Weights of a small GPT-style language model, trained from scratch on English Wikipedia: 94M tokens.
MLP neurons of a small language model. Each row is named by its layer, matrix (up: input weights) and neuron, and shows model dimensions 0-191. Each number is 500 + 50 x the weight over its row's rms, rounded and kept within 0 to 999. Numbers have three digits each.
After each neuron's rows, "fires on" lists the tokens most often at its 100 highest values on Wikipedia text that the model never trained on. A number after a token or word is its count.

L3.up174:559402505537446463466572546531471500491531462598433531551536505403605463487496512423491452527462516550547537484455519606491473526510465513505561463448410511487473485517393541442554569440493498511485442489551501427520509541565549472435519409507450562498415439457599507528546412547488440531583499528591564571455410508566552520476514527465500457554471423517482438478518456628472543414485533511481363460426567558437516492478493503443538498457494530537522475479573575643560456552452562438423542507488522381548516491484432524417465484556455520547492500482455506523497558538474475534
fires on: " G" 64, " P" 13, " Sc" 9, "/" 4, " [" 4

L4.up550:537496470520483563547485558400497549472499535498451457468537577534532541492476463548528520520461390520570470512478461512437456445485511412597458536500483598460469557536465480587387594542513528533441525538493409501571475539535477546545470531532624412568472609453498507512562474587517534579522530507491532492470523532509454488557427580486371625449410537540580477505508530524483498498473432436459442496551546473523536494506558506454479591526428553512469446524487457558546472432494450552547542595537513384461533512559512561543503526501566455540509637559536491407499566484479479560
fires on: " re" 16, " pre" 11, " non" 10, " par" 10, " anti" 8, " high" 7

L3.up570:468400513526540490564431426439526470512497546513477476396566528594548609438450467509554549495437635515573505496516430496438565521459528470496497571454533534520486521545507509456443457508500489551532525420467463505539478500539581490500556464480510507422580478517508536549575373504522574601513496449618490384523425431431484430490456451508439502494404525433485424488558500503476407467497442441512518526514435485535485583522398407490392427516480469529442557489568483484485507558478523398539499580518514452499449519513505529492473483518535551474508569379490520541447471574466423569
fires on: "." 14, "al" 12, "ar" 10, "en" 9, "'s" 9

L3.up499:574464499496528541463473526515618542507447425416515455519541521497426567438420475508496528484552438431408502517544493527579632619492505615531471477548464465463473497551461530525427496568474449500569458437466513516482547590535504502521517411454582507414566584523515609554552491474513465562419521437498483526482462465502559460565518454506490491446436423488517529488580481468453413482472459473535498428436534451488477569454489485470461381503519508434546464338502480519552512503542572482557529535486518618570445513575496475504566563468500531480489530452522374495522535562459469561
fires on: " is" 36, " are" 9, "at" 6, "ish" 5, "ic" 5, "ph" 4

L4.up413:597465448502549486493516427450466536508511411491445438511473398462536509506419524507557426499392457564555475565611483511471512489536518540491477511475568427447508448460480541600486490525505452540460439444550435611414563541473627535414433558516441544543504497579410460507503485496498477485438455493547516443448500481517550464541542543437538515449479498517595594458454507427509486468486494545535537466470479476465592475578580571449510567507518488459508412471458486600545393487462524471546521426521572484517481522460481497577466465422523475425493419629402459456429488546476513424
fires on: "u" 24, "it" 8, "i" 8, "our" 8, "ig" 6, "iz" 6

L3.up118:638503431502466503568509430531501612476516510515547550630441487415618495456490477523476495511452596515487536562556448470547505503435518470473472502623493427475518525462510445526518516475446451540487459537412446490576465543555557586509558488477487522447581461487500398512490496501448450530465539513566527485464468579480498449400415504462558505391517454462491479457545481532494553562444494531547463503585505537555491602533504517517477509420466437522494453592449483541541486520552517473524564425475493640536536500621420505511544419512480470514363607486513542466454546436494479496
fires on: " |\n\n" 33, "ou" 16, "re" 10, "u" 4, "ley" 4

L4.up38:458567470577494606448571470409488500579465494481473445610503476530528410550408486523493608512454493413540469499548519419538439536472541548486495509503508427581477489524359456534477537445566479417400458515560499407438504455529554537566513470606513501440589453404470541456519400464455497480496556532487514502564485441514482478497494468518495518410501528468517626490526593515551467412527569513548360555448497464549552444574551574451491486548491423506543540533440394440546522469484548449514487559522534486459487523516541492511506437515519474473402449489514496438464551492483474455
fires on: "G" 21, "g" 19, "n" 10, "d" 7, "ath" 4

L4.up258:503622457545510494518449549538412493466507407503432515478532488608518419522447495502420494535470403550493496627464476507457426511458523443361497563494483565558612543477437510533539441515611534486488436395540497567583495545445503477405493389490522492508558506466590509555476543523511524556533528580467553495450511572488484526439476526468477554525515498492555525498343490547505459538545473475474454503572435507532589539584498618513503447450429427508449406580518552449508555441489521504483482512491615491487475493463434476475520539504577475547542517571505500501480576513490550473
fires on: " r" 31, " other" 16, "l" 14, " two" 5

L3.up34:491481509577466458546520510588529532447463474586462466531505426561692508506462532463510489530490462530493506503492455567492472541475510495501545496529397511476534508583457491475478454464545530427556507423449495509480548454575497598477567457501431559609489463542498473478541406421447493540496503562444462563498526426520493480482565558526491362533508472472509586517366477557539418500519413545535520508422516472523579525500453526434601558526532501482461477520525470468552448486406550491483534552594384504506557515476543450382495543475555500538552479602497480528540437582432526605
fires on: " |" 25, "t" 9, "e" 7, "st" 6, "n" 4, "en" 4

L3.up128:525458481550493515574506526474523445542545552515434451613466502619482476456518522441494489612520507500482417500439433517454434447570502475551450485518525398531534524571384446561502512471533423419527600457505381518552553473480588541487483412583548564516514481519434525470476520491588503538435424477521425356513511482494508427550492499523511431459468487422531501503414487519543483521569506533495517504445483543476440471562434415526528438574577469473486594442467471426553462476494520580552547525548453385610504541463511547472497492482565464483554465459598480455480569488443544529
fires on: "am" 26, "ham" 24, " place" 10, "g" 4, "." 4